config.yaml
n_kv_head: 5
rope_fraction: 1.0
init_std_up: 0.0274
steps: 6428
MLP neurons of a small language model. Each row is named by its layer, matrix (gate and up: input weights) and neuron, and shows model dimensions 96-223. Each number is 128 + 32 x the weight over its row's rms, rounded and kept within 0 to 255. Numbers have three digits each. A neuron's up and down rows have the sign that makes its largest values positive.
A block is one neuron, or neurons of one layer that tend to fire together. After each block is what it responds to, as a language model described it from the Wikipedia text at the highest values.

L5.gate87:140163107121088068139179080188161157072125100183127143143117135132173175145090129146115085117133099155128155108168159128108068117128108119145146154109131110130091124083121143159167141156089095127058128124129132131127074192163145128116169145125137097064157119132107121143186144188145115147133099121134126201126183170117118161203150167158076137109162132118160062172132167167119141115155
L5.up87:119145129091174172126123088119105105131140097105144119101106104115090164128147127140143139076126108160074169124126155099135105129109068103154082131131125121135097095135138141128081142092147126092111166136129135174148111141155110128059126114118094175109164140133184120149087077118106109157132133139129054130119078123151150147094168177116105104133144137149140101139149123113104120152156
L5.gate249:118127133146086125072097066112122099134092113209130086159046156126130154178147134105147092112181133126172119112167092128120135091185143076000211175081113134136131117112092075176114067147061120139128104129152155102159087172116125090140174102075104148107095185109085124086212090152148082118107125177144078159129139109120128143109133144094098113136110155085138108117113092117075147140041
L5.up249:073192190148068057118141119155111145170136085175165096094091125167103178119118180073169110074146107134073171104109073089110128157155104175115156105094151113122065117073092170171114102129092130107169147192177129132165162148147119181129118111115160182161119163129094140149125160149127145137099150103114157140133134142163121137131131083208103175147135131123113056115112147114115134087063
L5.gate250:122109116142094135140075097118135149138141125141184119133148146081095192151116147070148084098131134154116122123125182116134143099081111118136198109115158110099095144056108106179123098074130131137106100122204137081192149117153114124106054111060080100155148115168052166101106114150140063172225097116124112137112133145152131135161133139170110088117140134183132124109149142096176140113120
L5.up250:087141074132131143108101123100104133129100125188234121164128094132125135146152124102145102131169191114143092095117116120119086101118045119035182184107137117164035142179062128173052101169124176160108129094123104147139108160118119142103070139109112152113134122180144168113143126073094074158146125097173154129225106199128102145134126102199085094181118057157094145102086132097119108143106
L5.gate279:140146115156134070150121134096135158131185138142097166092122145140089147156092134165103081093172094114158161143120212115148140136121121124093143136115097129160122128127092056134116154117076113149106162118140157209123088146107159106137115182049120100129121105130165121109133180090137109121128085087101065061191106144162134088157124103167117046129121171119122117119090115139166165138121
L5.up279:140111101143109161160200164065182076168172135078154131101171146123131071109126094129170091140117160059147135153095121085111083096103112134131129190093144164192144132120111123120124123066118105116121120172172096169148121144227078124178086116138169120138098124123142147135139131092130156119153109073096112157138094125153076093182179091100119122131103166107126124051113170166129163131167
L5.gate334:123188116165089113113136126091193137057116093184142106149109137137098142168137124065094099085141088141121077141085134149104109103109130118153089121117094128126128135103117175135112097122113135099091142092199109126118163085151095125067155174095117118118117108106116142112154065117117093126110072147126149123156182173144111117160163097182136125149109169162124133144106161055106105061074
L5.up334:127140161170093173120119087086110152153112134106107117096096169109102202135115100126140122041144185128147115167104108089132128158198165093108160125124100181183158074126086152153088077154141190085079150124078079099140076109156092156095149112142107136142180105096158177099142069123206056094091132087118113058119116147117157121147122111118103171099136135141126123135134164082070145157112
L5.gate377:165107177175121142143087111067103104118117073156108034177063092097128096148116132084204145122107169176182164124111103118167180140116134117106098101163158171148124111129091139100184108043110155132102142115165141142104086150163201136116158098179127108132096110132191160133117141108106071052098088159150143149201086098138155085123183117155143121166083102120082118085135112102114133153086
L5.up377:144147133177141151142128141111115088055130179138095119147068127166094158163126143132104118132138062164193149178083156121085107145128139185134142137118153170153101152149115134161136115116119122144100112119112115086053109161220143101218116075171121153154062065111077164174157127120115054084130135105108077133110148082082126084163118112101124168134178061169174130139130121133127130074124
L5.gate406:112093076138088172211156099114113111164175144108150105198100134153121113159138108105191103133138154119111145095122148118121158155154091128168089136111067072127145088087106156101183187130151194105142134161161056145143100160133154131114105106135091135083153114095144118170109142142129176094128050138147123124123081181110112146111173123153111087115184100136085109184107122134099123175156
L5.up406:118132071162101161166154094150123112195162121171165179104132138127132195125149156108121123121148193174072189100139129115131148123100092186101127101167101120085147141139145133169167185160152132076090092101096137119147114061169102114102096167080180124117097128195133114143129100137121107113138139108150101120145093119055066148173130154131173123097138119136145156127060136171148140119138
L5.gate413:089190086134117113140098162097137132142063160191218116158062167121113141144159128134084159145090102097138141134123131119144191091172093081158182164141106149126174147147117177116109101091124126102102124126137153135093030168185163181096110149115147158110101156125151164146147113109107168085148129095137069057125107109164147041164162127146111138166105110164124163133119091107155151152134
L5.up413:133155113196091111155115132081123213115084147185138085107121137072087092137097117149111133109122151122152140120172093103103054164126160102141214160101101175066126103173119106142163105126088205129130160166104108096122103164199128163099122118144146148158099099162086076111124132123120181123119126049105077116096192122123159055157090122092134180159134088157099131081172103119104097101134
Responds to: Verb-slot predictors

L3.gate31:121126109130130109085147131091163110096177127138172097154067200130139153097170117126143139091154138132094176094144145129184101168129148101120112144139123101135109197147136201129174115108151103160122126118124108156088143089141078063112142108087130166145115138135125204136164102136068184130135142144141096144153108161046122105177136095192100093148107092086116125097102172109113149123154
L3.up31:157116133122123102133138138081141096139152112159161111120102158166098121116151162122060138059101087132131147111138140054139085131112122133140101119139139092148126213114151102176133146069115140155064137111165124201116144137110137149098083135096158167190105086126112168109154125077089094095096086092091110174149131143103097164166166143140126152155146152162154096096143044153190148082064
L3.gate148:168139130155137119159098121145177080158135125180145122101140098108167107146172117100123099104172161117083189180165185124088109127136101134162111153138126123134126117076121144135199144131094101176095129077076114137135169133140132090093125185121118041081096102140166119090138143137092092143183099140159122091235084135084099163237141151164115156124099103116092126147093123064156164075160
L3.up148:105161142123084193096127077195140094126184113122147073106156157143159125124089104113148122142179129145118121087097125136123151170095141122152148149108164098132143117098161094091172110130136160093063144132141103138120087126111082108102158130102106115209077123135108210115133083125139163186135165142116098085140116169085094161165157166130117150160134051134161161111110086067169185080148
Responds to: Verb-preceding particles

L5.gate82:096135099136115140124118142138127158128077135057069177131155071186145111081190185179154092163152125149160160126127165133158133117113167141097124148112114145161144130104153145139176097100098189156153148137121134120155070118122085153075176162146135106114093083114153161162124167117161094130189086145078149131110111167149153133194132127094122146069134157162091194136091130131091156082134
L5.up82:155096078140108127178077122136113086101189218101168131152120104162143117128138167093092080125155108106145137088161102160125126142203170130119116114100139148130148158128084084164141115101104081100148123080133122108194090137127132153113115205155063137137147150142140118082126095097126123119134145170119063130112110146065120111196112141112133154162193122198143157133083175163125137116116
L5.gate216:078122095123183093161119135176119119095144148105122196159104175101158124132145164161091142140100148150131079128114096148136165145116127132163138085130078120117189124106109111064075100095105092123077134090163122183135080119079077107172153150162121112131152111119166124132173108101072108100147112081104157184125163149203163143122152069049150145092039157132112123167133115142114141074153
L5.up216:109189157149189118102094163117181113131094096112094176156151169118091167174086122213155131133126103112162115113101166181125119103140136111136146171127175136101110141112125148126071126097087170076146097166144090137151194142130061123123172127166089158131122117204155103102137131125059106132080076173138156123118176085166125131150159132153133140113169142147129088173130141190159079160132
L5.gate220:119110123158127112164094140153092125207109123139177127215189131148123142124110128141129088078087093111091160109126098176108091133105080163126083092154086128126175116146098120132117097095145137208173138202180179112152103152161154194116095185124148121129114113182151061156109162134123159137133141128129130149161075145106195128160111141136085102144132153077110129176121186103142084111149
L5.up220:127086141188191138139107134172112117132165180181120094107190051213121141166170139112115124125129130122158162110172127146137089084149069118139130051093083128148109105137100209163088131123212168157140186152120122108130124119178107120162141100145114138156092110103152160159122165123103140160164138126097096128163090163110194064178117121083134110128132133118104130125112149114138180136172
L5.gate261:152132088191139094158137154123140182142124159136159112119150087129126102135101118131151108120070213121217134073138103173159172165151097153156114078089086173135167124094125094141143039137114191136123067133181112117119103136124082117095132143112095053132115176134145160070140139078102149070081156144210143183127104126153136090110067100158120145096112139182140093146151104123158119125102
L5.up261:087169129223148110152116144106155138201074138153103133102123145141084137107149105119070152131108077136155113114175140155140140125173154133096193088104142108094161136147120138150187183174156111220157133118146167160166138153121104166153154176096069123121121138128113162126117166112182085145188104136132162193104105172073078127103090112162067168119155138134139141188161122138109124116130
L5.gate287:169096150180117118044113147152107167147129131142100146116108144141151107093088154182122112178176148128150086112121098174120126109145165165126112124129155164096108208094055144086166181108146117106120130183143104117126114226146141118118115130140125104078135097103124142142106166155122106126068113191142142173123096092214129220142104121132152134094149136161156127158131122152165057129159
L5.up287:137151165103075134113113139086062132138071204088150145142101146191129103114125131152118123123102097115082119107147108204137162114158104139233155071157108101124165114133081079166127138150123124110147109182168166149119118065071119161145189170118108119137119128122135125100146178102118156096081149160175115184147088072123197156089118143111093153128144043086163141159126101143097159120147
L5.gate291:143150114154087095159104081189168162146158101079200180111126089057106191119181104139153168090105053141106179153134132081148090080140148141166106142128099183115197113185140146140088077094111132117118158116128155166141151089194113181039097137113170098123100156151114140139064165172095154084139153158110092127125123115091136156105132114157101102161164204141113158094151090129118152169042
L5.up291:162130114152170079070185150109099102144139094138152116123077155142094084128131103009162132146112133118126086078149174160146137159108091090137142154147115126133085135147167118094189138092077143159084051060110130138137102068132114117108119157127116182118190131195081120108158135120081118143086139154116136160102086091090100127158125132136126153136154145124108130162178125084112090102196
L5.gate321:123120127112142128139092162121141192120169152113106124089074077090159162113046130115131207122149104121138094146097139111167157080171181067143134118101138072139141149112117195102087153083093124133130121144125082116138125120160069187120123130143156126138081132170118081058081083119138120115134158102224155118134091207146124117100104125140128128073117144155152146102166101160164120188108
L5.up321:128162085117153132125057144137132212157112154143115128158139080134122158117110123151119148168168093140087117144077110174125172137116145066225151118123152161094131163103108126107137045104161104110131085152183173146144091128139072100144164070132138107139123153178093152097063074120108138166110089119150152028074106108165108116110167119146134084122145146155117092125117151174191101135162
L5.gate408:090177123100123109103120099160121147111088113149123125141179103153114108139112129140135077079146135118098102156090132106157084061160073193172102162120134111118159121081111161108157083123135147163119100145089132185064190157125123091113123097123075091136114140145182161121173077162141136098203091178153123117136099079123096131159101107102117171071171159145121160146149190127147116146125
L5.up408:142142115133075137124087143139129097110126150155101115096107103201090108184165114121144049127112122136132162161110166104095080090101123169101151130050101171143142130103179087139091101098116129111120068032145147087141105135150195153051151143106087105171180138132105094158139101135168162173145138129138135107156137113106153124132149102089106106159124121134155160105126124100075133154090
Responds to: Rail in railway

L7.gate27:193143070140160121132116093175195156146133080102200118171147153075153151072089121140094127135165130077103124075077145129149136117150041176097082164187116151119105111089097141113188107110096190157156119097092114123129100128164112171158115147116171070071065141168153106138113070170132090075177142105119120128135116154143105152151101167145146169074132103131161191156088121085048048119155
L7.up27:198197161117130055173080083071139168122117111138141147145086113137094132176134110097161190128152140122103137152083187127124103151134089130106143107144100100135150127192116181153147142071146104115144140169137153108118148119140153106109168104136126146066086220116102114155078191185118095125140156178100112070176126156163116100120164097103178129122126080166166082124142129124063098179105
L7.gate40:168110060135176141096089083155125106109139091133037134152148171091099092112097114108144176105143068104165127119139122107184136109166116152138131190140143125113090088101184091137126188154082140114183082061137137141127138121167193133088065148119141088142098125122125119172087116081142106102129093127134111107151118175219109094123102158129096146114165153131102099139102181118080117109116
L7.up40:093156196156117135140099192143149124119130151067152113132122121157096109092164118111108133111122163140129147115144072132100126145137064129155067115149127156135114134063087196127151119125117194114137171131100125120163136151184135121154124083129126141151141073151164140129119149158081040086100067132164154158127104167149068141109128154102132126125119170171198094102114164117092171147121
L7.gate214:038046155187146085135135155142143116125134145228114133124071115132151125080158124131107079095146127153144152146175088158109168148098120164167131127106053161168148158145147112121139077111101147221099089177162102130075145118148166074135132143140133058083085173149156122132130153165123185091184108155112180129141096109104104159168134072138167111109127178129130169112148128118155144110176
L7.up214:117125151119125105150074127115117084133127184132144142117190119153086138117150119154192102082054106128096147139109116080153108187098159132044116134156152126082093165085124088120151151096144082132136126093169115170015151101119083069097134138103167094174129142132140120153148126117157135087133109151153137126068153132088122109128143059098164142151114026171128094076112132085117165126033
L7.gate446:134086118084122173107129160082107104107127144154152159100156169131110089077183081107089172111128098114171200110135155128114079130136167169138122166100142142116182126155136132146129142081112129174132127120153137215072115103105126106085100176161179115122097134144148104115102128139094074133144069203141080164132115151077118067190163099097132139162119112109120067081088130067127130104097
L7.up446:128114082140159180204117147111157122131122129207151131146152188105101114030180101168119149100155217180126165052135091073107117080136085160084148148148128127130120143147120130128120110097118121196095114110109138223093108107154159151125097174128115123137121153165131114089134126085137138122123125150139081109163129160059085088163153084099134101172132148108074052106144135123124167126124
Responds to: Infinitive "to" before verbs

L5.gate6:107121103106152104097198118139129070127135109190117207119102112049100152194139145168101127110162106131160119112086146138140091126194132099114150177160139146121130116098069125103118131170160116103074161093139159132115136094173166118090173129134095100131118144146136124104073127166080088185148136167110125158093134138168137168131158162139166094133180150131186131192147170155111174144105
L5.up6:161183135110069125164139118136149082114120129140137121169165169080157127142126069054172140052182120194179100102201143172105139109138151131148154097100110162124109141122142155135153167102113143127140131156104129181145145116154144133131133068052144154166093118117087111101148089089152134071103196159134153126121100160134167097119168145131108100159192112172056054111142106114109102109156
L5.gate7:129116115054137144149131154161075157133122113149131102106091131124109115089089109124172112126125122140116113142129174116108081083158158106129097106152126138114146188110097164141119157084129060068091105192132131147127140107155107117130118187151122034128122100198187159149122094140152178152213140160162061072146111163091122110132155147074140140178125143129129142108120131087161139124109
L5.up7:160162104112143124147146166135116080163125129119114172102119170087126146102131183094131107093151113159120088175132074167094105147092174148179152158133101162201122064147158090103098186130139121147091137101180139133109139194152083168143147108054116128109139133148163151146127076135105144148190087137134111184115143137106153084202122156101118145120095108127144045080136193138118090126139
L5.gate54:185156196138143119118082155096171144153067132207145085164217167123137150126094150143131046138141122153100115096141083192131120138161113067097167168126110131099136155155128145078180120143133153139122131086158160121081129120205134187142082168128171104108107082162131193151154092170153178116160185171137097101099135137163115138108191098129135125090104120138145076122176187093161114108136
L5.up54:204122152168115100149166150099193076119082146135097126142133125058072141105100166162125090170161123111145096048157110182077170143164139074115079209156126161070124183120087116077076124155144158097094117134106170139112130077182112168138085164129117155161157139158101160114112135146105181157111140121122067169102124128138149115179140152108134170091130109095125100130143079114123125081163
L5.gate186:145131149152131148098130129087109077106074190101115152151112135118059174125121173179080120141127044136163167137107119155159173102122150108121104183101179186097167132091159075154187120149118152120121121095119177108102140108132122060139087117064079151194135181131134086129167129151086188138143107183106111085109085146136123115138083114129077128114151127181101081115121088123119196143137
L5.up186:182111130148088095045142123091088066062096132235145108142199153123100146125169133149102118181148149207138133178159167133170116098185132128122101187134153103092138167155150107144130137140141160125098178087114140109107063105096155158114124112146086158144137140140101109089183123161075126107172097158135138107146100162113136160115104094111107104102150078135163060126176124106103153229165
L5.gate232:150149035129128120113148137075178093157134160165086126146127121124097095134111149115113124197123141116119122106139153180134128173182106122109131162055137155154140148123156079137073154114105136126178087143072084042107102117134116153179143098102135193141162102075086136140123106114168128134119126121150107148155155069117123114186158123084099167115120084084189094141133102107088158119177
L5.up232:105160115193112160136167151136086173077186129116112144094181129098084133119137084178104109169085165081129107111120129131150159165140147173162115075154128045164142102144126094133134216132150196131159128147106103105129123129076184194136105165112116144097112201162102107131124139142069100089142128110119146033103156130167142126107147140123129181105126124160103093139158087101139131159143
L5.gate312:162093173186101160126161134110155179117134101161092103125110145164125113112109074098151167085125107087126140117222147134137111146126146133156121109146159184120119207105048163140118150114136194178167156085132193118123124110171074205124140089150095131062179098095128201117065115133108144123131115146089066135159073118136136157142146071126076158123083101154139135119164134196078128076072
L5.up312:137076118151136157136132156165129070165158115140138108142124207107118126089070122096157210142075145149135126126135148059181066110190138152115138104123167201156108119133127106104164118143120136183134115126211139116096129139206128056110106151133117113094133128090127164144091139166118154125209103111104154157226095131127120138113111105155111144137113176144181117103155138134133104096172
L5.gate378:182129179110141100102142094096138101123127137156120084165225153073107091146057107154072113163165134190171163121130137154080146089151172096115108162173132166170118070070131173121139159144107181096151220090144150130062126141126129134161103089107128106123162106157132146130131083106114208132119142164098108107108115153126118120132106104165108081165105107085078098084130120123090122137164
L5.up378:194153207127136111132181059079157044065141113117126116131157126123123173116063172118114105142165122159149183133125136132113185081111141122112118178125152171171133109079096097146134161128148160063063171087119170128060123151140119151129085132113125117161122090152090148151090099122062209145104144179116151110095096153149128144103115127151116119178118132159119091096105127096098115106123
L5.gate383:127184105111124093141143185137101099131062204150089085130169107086127109103146102162181135151180133172110124097077175159129171200156092123086209119134124105141113093121039096126126078125071121150138118077168105117158051172040108120181128113086123118096116125137116079168131139158158142122144167119184142124137081136109159098170103100114137173136128154135099103106163065137132152173225
L5.up383:160078088109179148144158152104092095069144114076147116157112168115076182188168115105081136140161104116125126117073138131080123138120144133110122176180148155131125140129140145068153146125125160160155104088101092138112181182110180157126099127111083160145088137139109077160157127105123155148099190142176146083164111171105146163154154168159184053148050113124122109166103086141119150137185
Responds to: Paragraph break tokens

L3.gate134:106134100076030141121167143124156115167125153128119140171174141123113150131079141145166117132133090142098130069139151141122119126154135146130128207118136077096140093091129127094132144110152148162111101087155121160202114156079147190164154102166132125139188079143146156140153149162146137075080169171168114095097160178138082107151122122130185151124082123099094114144100110059146196157112
L3.up134:115083146143117116173084145134127178162116109089087126118130098077089156185143137168166111079167145182105164119135157123118114105217139173086130145088101114141132031102151108084194107128164114211182117079141116122114135157131174175112112125150160073122166109166116121166142107156140080169145134112111138122101153132163163142141128208144146157155160066129112133122173129128114144182070
L3.gate242:158125106191165094074124088155130151089122126173154085095159060167133153157105183143102122140093076088120120097165123174122056106178126202130179103114102166154115071167118154094091038121117113162174163097081171149138161107169121151147112190101120070170158157174160112133076119091095189085182189123140132134125117131115116090093118142134112109093113093123127100145145120101064148112162
L3.up242:112192055198124083117133119155134182116058161145136146126135101154134114122131168095106150107099135158116147087137120148145085148125112158099137076111139082100159082144156160069143107106097116175152153082076126102180130138125118122109161099119124151145096092178155151170130151082089200118135189189117115162116102166111124129155136168111105177183114087151112115180150078148152089133140
Responds to: Prepositions opening phrases